{"num_hidden_layers": 15, "head_dim": 128, "qk_norm": false, "init_std_up": 0.0396, "init_std_down": 0.0264, "max_grad_norm": 2.0}
MLP neurons of a small language model. Each row is named by its layer, matrix (gate and up: input weights) and neuron, and shows model dimensions 128-223. Each number is 128 + 32 x the weight over its row's rms, rounded and kept within 0 to 255. Numbers have three digits each. A neuron's up and down rows have the sign that makes its largest values positive.
After each neuron's rows, "fires in" lists the words (lower case) most often at its 100 highest values on Wikipedia text that the model never trained on. A number after a token or word is its count.

L2.gate469:105151093153048137080106105094098150112057134157159109169159153103182146079133108167130123152079052142121174123121128127131123068181126089202141108135152170058095105158145129133054154114080141090180078133146129107148083089106190057108133148119137113138158145084145059155152107112144182141
L2.up469:166161141147101116125167142111166138140109149075135175202121158086096158142150099110126125110106128136097135132130124064159131158108141161140150093142145130146089146123119185113139078089118098105108101154198108146088103134103124109140191143148098147096137156120157188141150154150098143129
fires in: "new" 31, "records" 17, "year" 13, "record" 11, "recorded" 7, "newly" 6

L6.gate412:111073104121102164156117195142118106186131098173098116074176141164147088168109167162146161142132174069176158202126183130085123098140153158155164134185115160090112051143089125108171083116078147130140103079115098123143093122156127120156199170154084153077123119110157068129100101088143111150
L6.up412:049106110133154088129139125202199120099124100135137102153102103192152127120103118118124107157105162117134110151138122140123111162149138139155088167168099134129165090156085097110114183151117153145153083101114124168150120136179057186125124139145152150125115120144116129114135182105125119194
fires in: "where" 22, "with" 17, "though" 6, "as" 5

L2.gate346:122097210109142153123145211073152157085105103114144183114142155146127165161158123130072124153132075101124101122088116087139161168118135143170146103138128133132134087092144109112074044081086136103155074115137135111105099168050172135107139115102062146107085213135100141178080133089104118133
L2.up346:094118170142086136141178119117159119079065114185088079093140189091167156147148178095108148184167065173052114148126105139064108128195158110152103126118086111104147137148121161148159109139059155085130143133139154152090124167101139202155133101124193156146132135139077148100133136113155124069
fires in: "new" 44, "wife" 5, "wire" 4, "wales" 4, "black" 4

L8.gate444:112130155104133209155113152159075139066156168130111170112113134179125113159155148163104166170133111134060126151132109080208165075181091115129083151125150089116157149117129133094088111140161098119126128147104120063096107158064071172103115142106091151117082141112104131087100096122135115168
L8.up444:203126123096106110200075106118108139125127171080142098110166108143127132167183147181143108129181096059129169183150136112165141146110115149089110152106105117143111056122109133160105119153103089122082142145130155099169145113133100128138102123158203150092103142127121095115097099188115141180
fires in: "of" 37, "techniques" 6, "never" 6, "technology" 5, "tech" 5, "s" 5

L3.gate498:135090091168145136154103136149122106116119107155137131127254128157127136180119105138140144096163114088141117127191119118095104142163105122091118150141100134191199150117141119110137100110123075115065152064138112163196080170143103127093161099106109141097079164138117182062128101158127183091
L3.up498:136121154170081147114137093176097068111142144118166147118112184076093139119155124096111033096131134123133154100126182084178119136118143123130161172090110154123161164152153142183175124175178146155112142161065155118139124066092132126073190148160076132121079144112160115110114059127118137095
fires in: "two" 51, "had" 18, "three" 16, "those" 11

L3.gate228:206130138130022137171122115116154112154112121106144086028133176077132088097086127164087050149090137165112116073147102105160094125136140168127110124148067141192101104136159155107147170119124113120116116122111149112168171135077098084122134099149108154142059118137106127122106134070132161068
L3.up228:157085179109157137155170146143133150146117051118155153134188119098163135160110097148145136091131128102076129106153090076201129118175102117122154071086138113171167114185117125135075059155125158127128083125149140108089101131097155117116069127112078104098110099127127181161151138074195130053
fires in: "their" 38, "her" 25, "education" 5, "music" 5

L2.gate270:084118134159120130166156119127125078118107135161151175148084170155159115143118096120134137170119158106142166178134133151191174074163092099112106091120112097147143182109140126108114112097083085129152108174131167126141178188135095108141179100131081121055112107140134104151125137145116152153
L2.up270:109175148105130161170140141194103156115090090161126113142149110136123125164057118137085111104189109115128063128081165102075088090124131141124154133149103163128121131214075156137129166149164139182096144124197179131096086129113114092169087181122179101184073134108149135121081124083173117133
fires in: "no" 44, "none" 12, "non" 6, "nominated" 6

L3.gate118:127131161056113104166110113139138129123132095155149135080168137159119121131179134168131058150108071118168103100126097115085068145094073120130132132118181064147126135132135161100095117168115173157170091150143036167130172136143155155114135123134088174154118124140124148088119166110182130125
L3.up118:115165162057112106163122113163132108101091145124197155050155160147150136143185120146124127139099069100130122051133112107084084175134120133156107151113201080135144109108171152069084112149123222133181113118173057143131171118129104157172096105143115168127104109104135143142140138092154186105
fires in: "season" 24, "began" 17, "after" 15, "while" 8, "until" 8, "service" 8

L4.gate458:164093115105190120161116137133121147109123156094146099112164150145136134131080113054073167075117157098094116038142109087122086192138089151144143120130161114126119155117122111134090115111136147124086168092094082155139141172119053157126138110111094150096112157130137124159126115125127122116
L4.up458:136142119142111173139093150120109148131088147144167121125200153130141079087083121148103115111097082103121169109132146135142113124159073147134159135150096087133092093159122120149089164184131109165117106072124089122144131142116090080139109080122118142088099187103147111167117093153163147073
fires in: "their" 35, "the" 35, "its" 24

L3.gate47:109129167144120140117162156173123128158151100178174098110118143147133143142177175105099162125105186123124158097159159071147113190073152120086119070110143150133098096076097089140153071016125088134095113167117071182160109114113147175081191197148127143125099139094136100129123164146088127148
L3.up47:087117145113122080109096146114111131093164151118085096151122150096130138102148183106097137123151166106138082094108081095211124117098097143126200128103124186122114067093107075195128132090116063127150071106105125159152119114156166130118164103097127111153069079142161189116122127126129104132
fires in: "division" 11, "m" 11, "women" 8, "player" 7, "second" 7, "born" 6

L9.gate348:134159125114082195166119084134160099137107121199187137156133188128127090150131101147081157124144093175136132168160191104111160145164116118154133136100116101131160139141119164091141139128132121135137097103103129133090119089125120148110113111174110123085149182132158080057155124049132121094
L9.up348:145125128118153155120211150188177101142127156070140128185135133151106141080167139091112168110142129135133147141104137076133170095180142144091161107114095153195100180169077124144103174091091164098149094117152126152188159131130121077104108105201131122119133110130079068162093141046139146139
fires in: "of" 35, "few" 8, "twelve" 6, "certain" 5

L2.gate22:172159141123142123144138128116102201131088098137155140093125159075096166152113187104124115131171138177167117106113111105108173177086155117111141122120141193094133100135130106141119078166162121116071105131111154160081131163164060127060120160148085134178145184104116134097051175178137157120
L2.up22:122172142112132155148162099166062075145146176140147103145141122051129111095065152140116131136136124066199096123134152098143153123073089153111134126124154099090155096093137103108082217143154120112154164138120086158128071188137108146183127140135170066109173089169124127141081138138111132100
fires in: "league" 13, "club" 13, "division" 12, "0" 9, "level" 6, "player" 6

L9.gate525:144132125141037144122091097109151104144123109195115127158129094122107106159114124133113064057144143091095138091081135142130146173118080108163037055115124126107149104115126126121145138120140137165163177146140138119162131145006117088153185112135147163127075163133123088175098073112125139103
L9.up525:092145069144133129096115180142132109091089154101182112124166150115129073157128121133119133134162139096155128109149145185092070109091201171100105167172084081086125171155109093080108174155136105144096173100134114179100105167145135107135141083109145120102058139145082143116148087081208144164
fires in: "appointed" 13, "president" 12, "vice" 8, "professor" 7, "nominated" 6, "director" 5

L2.gate414:141117162092095203147172148154112124127088131154118139154131079055102163197103098152168168155132080130078135111177127118119156115142118130153154103180152105116078181157081105145077108135130138113193078096196086127161102140107141035170113132153115148101094111146137128176043164105119109127
L2.up414:156041163114108206122137129158118114176115155128091110148137030118103118142143172129156134154137115059066169143116133059161124113120147127103112106144165107045105166136156149076114122137170118071124145106149063067168127112134147107111111120174076125077119203144140147192178161091154086130
fires in: "its" 48, "zürich" 8

L9.gate514:101110169051105094139086147151129133132112169121068165144133114158154103148141167118152111117137111096130138107109164128123113113192109162148152096111101146050129129107105183145101160140127171139194161152099155107142160148054085093040136155174090202163168159095094103110126063135083113143
L9.up514:115149167148087138134068088079074166056115120129153081106097151122128105070154103146091096161156118150109110124134141108114135066112145107098130126089168180102135076116086120146115109198127102130153140129124122122119095143163145083077141106131058123028159111121117101085163155166180089126
fires in: "of" 41, "that" 6, "1st" 6

L3.gate193:136143127135089163094123178115156133093092124075090129170118089166154106107168142169114132178072155123156115098179082126105131080084124172148118146158103141091104072159074085082124144115084127137185135111155178116145195159149051080092121165189148169171094153146130121112123104122133126107
L3.up193:170161131148158190073189131093163118095148174129056119169113146195166108121154204116114133152142123124113148151173131175114136081167121140116129110124141119115140118114090111102151156172085111085081112128168169143115133110181139136147098189128194126135108157115147091108128166080112127122
fires in: "information" 17, "species" 14, "was" 13, "name" 11, "football" 9

L12.gate552:060098082084136111095087155128215168145180066115086134177166182105149078151121122134173125122129121091116145062153173132111130092082228107133114113195155118109099102174125104164125158158155126144132142137112111127150138132114071110111158133139101132127147094132133103159128158075079157183
L12.up552:136074182120082086127095086092152099118182187155059105116147161152147130135123131168124082129140087104112115124135155189155104132106108092140154139109164148109108145101140109102153091153107161118157128046151100132185076116110120118187106169087085152146117151129142143120193116090195121198
fires in: "was" 46, "is" 6

L3.gate358:142163143111116149158134143215102131141099139192135149122182196165130130100170085183098132145088096128083204112093096102140169170123108141122168163145132125108134068109108162108110082076085143139181099161145131133118106163174066082130072159121082121107128078105089171122097124133173122130
L3.up358:105156086100096109098076125110133133184081170188108169111178060170140134116154102139076135134100189104126116099149106101089098142148106128101121104116109136114077083142107182086156100122082099137118088101202102125083145128125116134111064139151104123120063124137177159170103097129095155164
fires in: "may" 32, "march" 19, "november" 14, "april" 13, "june" 12, "july" 4

L4.gate549:108180142133084133107129154113136168121100151129067170129066110102133122170101116134136139162159075143166120127128115161159158052197112169118073074217169132142071144126124093125102158134134125127171083146097156160116126116094120172122115109161072102142111147124150105131138119142067126142
L4.up549:147118129063126186133153175139154123104113155107110140114131103120160113123102156133149091092125127075118206112225182209181106125204153159159086149155134116107092120155177111104071138116154184112173125107109070155097141142142123127109129090094115131137146143093088101120101141129082161138
fires in: "it" 60, "him" 13, "valves" 4

L2.gate70:206151126089120163143084128134136149154085130118105152120159117117133079093109152121077075138154145143071178123169146118140096149127137115066122101102140101169129153158121066121156103130163147101126160055138090152074105137132131095115083176190170160092104110126122131137090079137189160154
L2.up70:128050081096110172153126105155078109157135146152163142116131199130176149130096104125090103141115125142093123118117106115151085116156068140112142074085147091151108134150137111079088112182150180125189129096140079124103138146088129102134168147133150145151136133097116090158104149090190169134
fires in: "her" 40, "their" 30, "his" 25

L8.gate426:101078170090076161161160097172097140141085132176116214098153140133134068079098151047128094154188064202116118180093106130113148151126118148074078129121139158113217044144189159138205137087138151110099086165108175164172088077069120131158116124146076139107093109159189103105113116127133103062
L8.up426:114127115109133118191122135097138122118174124118153086133146149129071196108165038141114109152163117146108121075103204051128154062166151161109078144106150104162188120153119171144137136143133138139171107108160121101117132143143129132122080114134148138132118100109088112114107133153180108178
fires in: "of" 87

L3.gate232:139147151125135190117117164183086185089148142131090175126130157198154097181149112168104094094103125152154144061160157070168118117150108149104133108090160174137115203160089158134146113145124116158114132105087136159141141076108137090114130114120122154141128127123147094087117105114105134155
L3.up232:146142120140154050129084110138187180115116148103107085080130114151102166081130081181104132201104151187153150119102182142151122092151159155170147123160114140110109125122165141134059156138098170158163092179154118125098142134121131211071078053140096120103077143142092105115057102154124121125
fires in: "president" 20, "court" 18, "award" 7, "minister" 7, "portrait" 6, "best" 6

L9.gate541:147062165114131167145133102123070102154155125103177112121179147123131082099114202113151162148102166138152171148122123164152147149107165155166096091102117092129095173044099146190159068087161092098122166101162145137144133181127157141151094150129120134133157143163123125076063105135121163155
L9.up541:130144133118183097162117175186088125080100141132136132107090093089133115112146103143097081166206154115144149077160134119057101140123146151124101143105102077120165113153136107105157157130110137119127165096105172178096104086117168174075102157180113125081117108139143173176143141119088116125
fires in: "as" 26, "s" 19, "alpha" 13

L3.gate87:203130130092103137187128147081132086128137118154082153129170147131161153138139138176109157138105077120132122122118095156094116164173118116122123136152098121136118155184131148134068100116117162186168081123133084141137087145130113098110119094132061153109132121088123136083103082147170145116
L3.up87:173086142143102110167087119100102052093158121141128109105141169088107171106111075134115109094119100114149143120197104169113075176181101140128074148132147079144112140187066179120086110129113195175142059168084074156156080157116103089109089117102105113111127112143109128115099059157112146109
fires in: "000" 31, "million" 9, "among" 9, "young" 5, "made" 5

L3.gate490:167151121164144105101090113125079125095080155137116078112150128117137147120138127109175155111129087176106189155135124120140109071148097150137098187146094101143135098120074164099133159092114121101146133101116163125165142119147099125147035136139195160202148127124156138100093079136110187114
L3.up490:158164165167144113079159135078102114108065108162113114159095165172187153140117108133107153161112106199121147185133116146106182090167125098131133167111131131113143146136071134141178146066108174145159112134134155099141136116148134098120084083125187159146118146112140104077161148114161175103
fires in: "such" 35, "well" 24, "information" 6

L3.gate8:195119126111062182131094166133141189166141099110107124079112065075146119133125149156110088144066129056140176131108081148154098139156108095105122128163163146152174131114088092122061134163128129115145103165114130142098116140119079119127090050158120170093054114154136176128124107173121147119
L3.up8:139147151136090148142127116141143143131162086157133101083090204145097136166092134164113143159133177138077148168170118161132103158180067137197135151134075130113088168170100129133137117142094178109092115139052158108121102115172104186147191181103096080138124161134139192175050090152128123149
fires in: "it" 70, "its" 24

L11.gate575:140164125076106195199080104160125122108139091183199061147125185076102106170140107100167114138107115093125193119082053141070133120122084145163128136129134148118102149133154090103095148063086124147139148183098102167155100129086145155117102105167143142167182140145104163130138084108135096163
L11.up575:078073165139140091148156108189111124156122150080138062160115159111162116128138115161121111145140141094145134151117139162140141093142127070182140123170087110091088081148123133146160105166166073140183180178163095115151145109095149156149148124133128134141132168115087129115122138077145124130
fires in: "was" 43, "as" 10, "is" 8

L3.gate391:137127193118176155098109095110129149126091145123167154126183160081137084114163135142155092157159054070124157115105168113160137152081122105080139099105162084131142092082130122135125064120121129134202100103086097130167074144147115131140127087115113115060116098139158110113105152109159148127
L3.up391:110086175112081129149056135149153122174118132148096138088148137148156150121128153175143127171040053116133121111143189123129095092125121043166103114156121127151113126073146094178124126125125124153121140118141101106180087142111063129152126089176088149085146109131163122128147084062135177137
fires in: "its" 54, "their" 37, "began" 4

L3.gate345:118138114123180118127091195117120130072126094124136123117146117165109102128148096133103087110121109132136101097198163100147104190142109140083076070175088137155142119117104095154130171114190133115124121083132121175135108101180109079177128145143097141090085162146102144157114196157093150131
L3.up345:143197122186100138109129111114133151125151169150155169122114084177131063114173117197125114166085098171149151131179110129135137135150168143118145093093129153100089065086094096100136158093172105140150147094090124132163125114142115096181105108061126124064107100165058103120200093146068162104
fires in: "national" 26, "best" 14, "country" 9, "international" 8, "japan" 8

L8.gate261:040132177133087115106114107122100157104162161132184098133161149164180076160090097128104157093133099181134165137119158128118110156079110133094134146113111163129151091135096114111103143125111150129121084166093180132161078120067097153148108111223087139086112132098167084153071086138119113106
L8.up261:132074144163144156162141188127137137100169176163141109144140159110117090115120136131102096084153110162192117097110125152109061123123169201136112142126175154151147135148123141119068107133091170116159136181072062122155143051142111105101139170174174166139092168133149118058120104149062109127
fires in: "of" 20, "a" 17, "via" 8, "xavier" 8, "in" 5

L2.gate441:103098077105170136095099166076151130104125153152113195121143038132144121122126131091079130153137111088086161139061121124100176116144143156114114086038111175151148167125088107139136144140133143132106166109083139115084134122123097041135167149060095100148147142122186105195123105153195172128
L2.up441:102159189120148155100082103101150092138121150125103145118148134194206102148132139098128116129150142179128170162118110089122120059164114167203133143152117070067073184150050094102141134157091169145153145140175152129142164145095113069215124140074135134137121115097172125142106094134140106070
fires in: "no" 27, "non" 6, "patients" 6, "none" 6, "vertisols" 5, "patient" 4

L9.gate174:115154145173121110149097120136136079159054124206159101126086125178133143169131133158119145174157146158141105129133114100065122165173110081100063086098058178082187093124139148145147122137090141061090070105198114102130201153101115119095152191106034103153064155148131092131130078155158081129
L9.up174:129188098129112087108155124137138123098117139142176071095131146118142121109079130126121162149136127161100152118103103119102165105128152098099108149125085152206142077141097111223129105133092130152208110097167130075170168124076089107106134112170108154141182110119128095151152121095150098121
fires in: "which" 53, "that" 44

L11.gate257:204121131130124147144068143096129189116161144090095097140084147123079092140095108120121111136136164093138136125166130107103130188094085156175139120110136141129062123162117078170115103156143101115182138127131106109128154131125113091113131096150114181081145120136128127138125071147150138167
L11.up257:115108094107086114132139185100096123034108144142149118144168118132146128107123086137150106102182135129193107144058128106134107096076144108121153154148148129102128106161133125129144065139120137118119106139084117133143148146158178131097124116182110116086162120149166163075044091132104071144
fires in: "to" 37, "can" 14, "s" 6, "could" 6, "not" 4

L2.gate82:123105166058172129105160170189166138159150140192098173140152113109124154073093086180158107119121106116143140123111144168056071108091143101066144111094135119161161202119138129126137081142175180127133124150128150120118174153115110148091103082177157173162097151165113068149096079091059157148
L2.up82:129084097106090207122130165170107143110096162153111153119148124151214130089123146149117113187107137074110161124151159203110106114116070146155160146130134107101112119144085036132135088100081144123098123194149104114145144144185081104138106173158138160124089173113130104123141095130204137148
fires in: "would" 35, "can" 21, "could" 19, "will" 7, "may" 5

L11.gate510:148072130205101088122078106117165131143190138139143073151133089127077056131143120128175154134157132139138118177145126086153154172160125165107030128089130168077103129175137081121111117143114153078127121125077105054185102140119084122140142105138170168131109117132146177086142103118084137107
L11.up510:139152155163130101121109084125149100152107136117203068120145151093139173102117153178187135053144106137134121110116137080137116066174139142125168143117124165134168151126080140121144106145120087111130204172169133134154118174155135088142082082212144137115149122123125069140153191155171127180
fires in: "of" 56

L3.gate300:140091099177156099172097116087123126099112117154113078142132131080126156147095125091184129114124130095175131075114127142097107065173066077148106128084139172138091092143131088164104082119158155129139108085102134135230080127103129109192125079148126086105143125084154193129129159099135164119
L3.up300:113090189112078193182122190085088112163127117139109185098167151180099220129114194149108132192125154181108185201102116116177137090169144117126120131106132168106129121085127092088139135141146121126115120138101118103099132124117117105100099153186125148077091143150102124118103084108147119144
fires in: "their" 47, "his" 39, "its" 14

L9.gate210:128129197102091200173099144145165140075086138144105150155080146118141130125184164129165126109107179151091147103145133104088155131133105047159139098102075153129169118102145143089125130153166112133136101130165138129149114168131127195123176119199155125112101132160165125149145082115065122157
L9.up210:157124130064136140101139166112147095125126124176128139181113085170094158133102086205127130181146192139099125127150092135086126113078101157106093130167159126132111123092124137130140067122122172109096083123178092161131135140116066093117154103148115085100103109137107154106113091117117175112
fires in: "can" 29, "could" 19, "would" 14, "will" 7

L3.gate141:190110126131101148064132137110116123132132128095095184182157138108128100122135153130114086126124133191124107177080096102160157149078135125118096122147113113105202045142150126101172161138107062181158163056071207104182117139105101166107099121153122099138150133091144157159060072119143164131
L3.up141:111101097114153109081160139119122140144148140145137167158148099153159173140190150099131139136129161169172106119166108165123127113112164157123128154111175108160116085120140122101107168079109115107076210114148099113164090127162070205075107080172087145102147145175094163106132100175166150103
fires in: "all" 22, "social" 8, "so" 8, "software" 7, "soviet" 6

L4.gate444:189117177053198109194155126079102140145120106159123117114183120090131076153077156138119147118084078139098151115142072141120078096169101144084137126105159101139115136134074124147144136139111132059111097117096105087117132148106105149142109118140140145115090083183105155127087087163158120123
L4.up444:121175128128161167169111176154076124129074147109148163057102171110155109168087136077154148157145148123079194145203068071154112125174130175135057090159141197134085120122032132108104115062084189095186081165098129098116098127157122128181111109107100184162088097123092111141194106140123108123
fires in: "education" 20, "research" 15, "music" 14, "development" 5, "region" 5, "musical" 5

L3.gate224:103134138135095188095098134158116177131106124110120193147168168116118071115144092139140137178057132157147135140158157175089094157121110098171086151143067137137108074156102107132110167135123129144161110152142082161140108178130155148119124106117087116080082144098133122117115083041118123195
L3.up224:097112133200134182108141134155116136146081114142181121141146161127082086137131093084121144150098091056155128179129154057121116190076166141099130147112127101148145083158169150122148102147061064149114175119082080166129164160111160109116171090122111118095098110109172115130164114152098147163
fires in: "before" 27, "during" 22, "after" 20, "since" 17, "until" 14

L8.gate119:131142169190160075129169175085117123134121112184099175123103131155155153102100093119148090167119117121158082057125196107145130067089107092139122170138113150159103116147088089203104150163171159121139070134066128092090159125216116089114117100153111149156154122104168178131097124108114113084
L8.up119:189117136211132140114140154195181133086091134129165075099103130175090083152102170141133144151121157087123115108138098115132128147106115093142153146133199055155102175183128104131162155168073099136150134192164146109178064056122158072091144156102113119120163140146123117159133102124192181116
fires in: "to" 89, "described" 4

L6.gate560:153141187096124166194122128164149098155134128178148099134156138122160099115101141087121113131104109178083115065189171080114180154155087161145161147107143105110108098120102127115157140057156062117187153112169077150150158198178163162152161080080160110128131078131156084098134113155113092128
L6.up560:100084134140138095188126137172138144108134027163121178126122136096135158177101153137101163138074156156101135156159101161134185146168197100145114087105132199120160118116134120159144089106142089096170123133125169146171124193112109081114153155076140175189150069126220129144096146117123163126
fires in: "sweden" 12, "germany" 12, "italy" 10, "ireland" 9, "greek" 7

L3.gate401:117125100194090128139154189088162188133135135121101152130147114183108139152112155197110094203155159121127155106144123196067116093131141094162105148143054167124086129127083143072165155137182141083143162104124182184146168168160086138151137139172162088107108192121198167108112134112093136113
L3.up401:125137134165181104137113145083093099105123171193085165173122104209112136127151099136226160154184150125134155100141160106110137073177085109094119106079088122072124117100097082109139114127139117153107091075137157118072126177125128113129060194067142159163146057102117154107104209070144156106
fires in: "is" 82, "are" 13

L11.gate491:119101109081142122110131133058094112099135151155131126192130184143135134130122079156086122146110119170089096117126118111098085177125150136109167135120182181152105132122158095131149166111143149077091159076080157122107069155128037112111099119135145155087129148104209138128109106112126109112
L11.up491:076134148121090147109138113073086127070166155158173131178111171094114189071123077141093080119078085112132133191114088109159144158143113110076148167172129077095111140145150129050131108162100134112131062091147074155060166104108126091072063180094106144203149147113138098121147131122153080166
fires in: "the" 95

L12.gate26:107095126129079116136188090147130164118172082172136063124159190074103070126154117146109153088036051162091160199129124160130108135142133119144127126119138099123157174114140095151159124087095108151152125167136108147084190153096135072095071115144105096086142118098067154130137157138136157049
L12.up26:096108125141103125096122086193189142161126106098122095134126141036106086097136110133070109098070111125047205134163154100134130121130105141183128146114110151111118125152172137135090153117148119169128128112161147089122087140114109116125089128105120165134167129099123199173046105103145131130
fires in: "was" 28, "a" 13, "as" 8, "an" 4

L3.gate407:127092186134147093186159181180114178162135093161169151063184178131059109146074169142079128116071084163099114127176154071140138115129109100097190157132147171095102131168084136134103103065171125130139056090080150133144201152070154117086115122157097115123071134118142105125098161098112080125
L3.up407:145122161148161129157114117082106151158210135115135122117087094134154107056110179110139165129125149139120148089153112157112122080105167132147142142120163192108111137124137110125165103085113141135125069087123085144120206140143139155147168128133093128147101140187203092097148127094101092122
fires in: "february" 16, "began" 14, "march" 12, "april" 12

L2.gate281:080156109135135103124095132087158160119135143161095110146121140084134115139146145118165069136137115147132156133053149058114146211123149121128109057145151143120067068106126088126099080140074125104168153113139122148104145098102126108161189139150171136125106137127157099118052137087128098140
L2.up281:122112181095130127133211145120144128160126157152162092129135148130116182141172116150120156115103118175090101142124128147166134155190138118143146123158147180086110119147155077139155116116146072171172140140134097116085104080078176166171129107071115125104069081153089163132141180107129099122
fires in: "united" 60, "new" 14, "germany" 4

L4.gate203:161104181138097145200135172122151151123120089084090173115128156149113133158126146161108128124119140119098165079116160157100171073120167109118147098149117128128168101118160121138096103099146135096119115146114113163118097173177092102105192123204152146078106153131135110193101202182091111196
L4.up203:094161132157144148166129156146128140211121080166150139083167079138113137104067098167099133176176082132162151141171142165131135101122122132109145157110130127133135177191148106127112086216116068130138148119134173118090141133105170095146120142145122167095196164136118098134111131129163153169
fires in: "is" 53, "been" 21, "being" 9, "horse" 4

L9.gate271:096144136108079128125161117156116155139163129086096083106113146128140124156159142119097141135094138126103191169084140094066115092179135111132113161084130153129136115115084125131083165040181116154106138138160117147140158152150146163138138105210092135100122081159141081112109106117058171172
L9.up271:121134204152081153128135096110131125133125143094138071092101131162116113107167123123135162156118137192119164118116121142034143163114132136208134134143072106099126130131154138125148097133110124118094130065154172118082151150123142149148104044071077148155193108091084111094119152196072115138
fires in: "was" 46, "is" 16, "as" 4

L3.gate119:154104200116071166106144130128147141133157175156109153132120218142093126065193110086146169149097098113102160148103097115109081126089166127173087098126142135096095092109144090079129117181144090149129120160077149188133146097127124159102130178149138134124109114118140072173090106135110153114
L3.up119:183111136079132108187139102145103126134067150182079139145189104140141199172139090139140161142145139092110137187173149170178139147112118136160101158205134127128107054111198140114136151149086116171126147126134110149177135150098156105135170081116114137138118153107102096108104118072141221134
fires in: "after" 35, "until" 15, "made" 11, "again" 5, "close" 4

L4.gate507:125150119094163110130184122131159113121130075119102091098128079080125171114110133159113099150076147094138123132202102103079140117120154135168114087116126159136132169180143117077129096108104108112113109132153152102101138121128070125177085133148162137121096174163174104091133185169148135142
L4.up507:127141080127103160131146161117166145149176105086118166144133097142131133184110103162137107139130155090128117103188178131132128171120138138092123112146115153185124144134140089156113115098118082116108130117113112121103131089128136105150137074135090132143079167137171113119113100216125095122
fires in: "team" 20, "government" 10, "hun" 9, "oregon" 6, "votes" 5

L3.gate525:154158161090114139165125104149104150103146120095097169158145106132126141119127122170101094068134134118095147119165122188185114121151124120160175134119148193087126191118092109151131128118139172094157074220140144133127110176171089108173140183139167136117154126122110084105069089113141138095
L3.up525:119116094086196124155073135070102111116189137105138152126104147104107117137107112104176154138172117177166132143149120181120082134154110144126191114113111172104097160101116118127095087089153103064137116132117058138145127140150098115142093129094160073140099090153175131160086141178151117120
fires in: "new" 35, "different" 14, "newly" 6, "open" 5, "original" 4

L4.gate201:111154135133127090176115134145113093112142095140146167098163154140129119154093123087146111124158108038139208110122156116089134111075141148159133125156118137090125085160152124126103105086132128170124087184086100117200108142165115078134135109126067139117153176069102097114116138152078131174
L4.up201:068121114173140161165134125216111102104118114122119124087144108135103126136195037208115065187139170090097127119222116181184104132150106149071111149155105055124171081159133165112098158158151121118132118172170113109167129155112128098180138108168149153139141130133134131134136073148107190132
fires in: "1" 21, "until" 10, "late" 9, "remains" 8, "early" 6, "become" 4

L9.gate355:111140153142130103100060125147123089151170101155139081093161147114129151127127140133128166114155083137098140156180100098166158086168113137121095110153111075100176225121091157154145114116124115185131136114169157130167118146079076078126120099198193127145156137077172144122097082160021104078
L9.up355:147049163096106134162214137138088111113168140127178123162169091155127137132111152121112116156192095110136054096140124102105102136165107155077139098102206180185116116131094143149109115116144121129110156213152203134061146110169165124135162136107127127120109187148146091119078137168170128128
fires in: "of" 30, "these" 18, "appointed" 13, "two" 8, "three" 5

L6.gate235:142122200099048117123140166071138122161095170156134117131108111179192165131104193106108133121158180164117155098088113146107123180127098086097147125143089165171143128143155167148071178157166117069118143161079130169153176103141126107098114113195083133078139094089117140125111104158108099134
L6.up235:157104146083154194078092169102150116099143140121144121132089097113122116138068135136121128167115130142122105088166164113107125113133117106116131163161151139121159095174135137113149145177162131082069167080117187111150171144114108131153196080174118133105122113151150105107090143102139165114
fires in: "to" 36, "would" 29, "does" 5, "should" 5, "could" 4

L2.gate87:157140157147104073134141156136136097161171178133150106142047122096116157125103144091127108117131091159106099133116105134143137133082167087161099093146186165130095165103100147170164111130126152189152151084122095139147154116161174160110176051107051113112111059130138064158086159139076111143
L2.up87:117141152127117152199058108130166100088116104150116138104130176113131113106116116114105094149096082130094119111176091166146111126145108129163103123098127159206083116151118095175105118051098132065164132107152122136165076086134144172146125102106184178042122130155161132115111145067119205190
fires in: "also" 32, "were" 13, "was" 10, "is" 8, "contained" 6

L2.gate170:141065141093177178116129118178134116132087081125142134130103137100149101111140133181060118137089092139105184077127180156159094146141054157211126126167140125124119132121108148148104110155141135193179140144129155125096110124132068109118135157118163092094146141132101096117122023171151115108
L2.up170:148086163126085155161208169162142055073108109156140176083177087173116149139129110173106147118200114067089124107118127134157099149153143142106092144121147117107127147120159145097136077080120122119119102078139113118135145153144171073152190112119175162100086148121078136103061192158149155121
fires in: "wrote" 15, "found" 14, "form" 10, "published" 9, "founded" 7, "formally" 4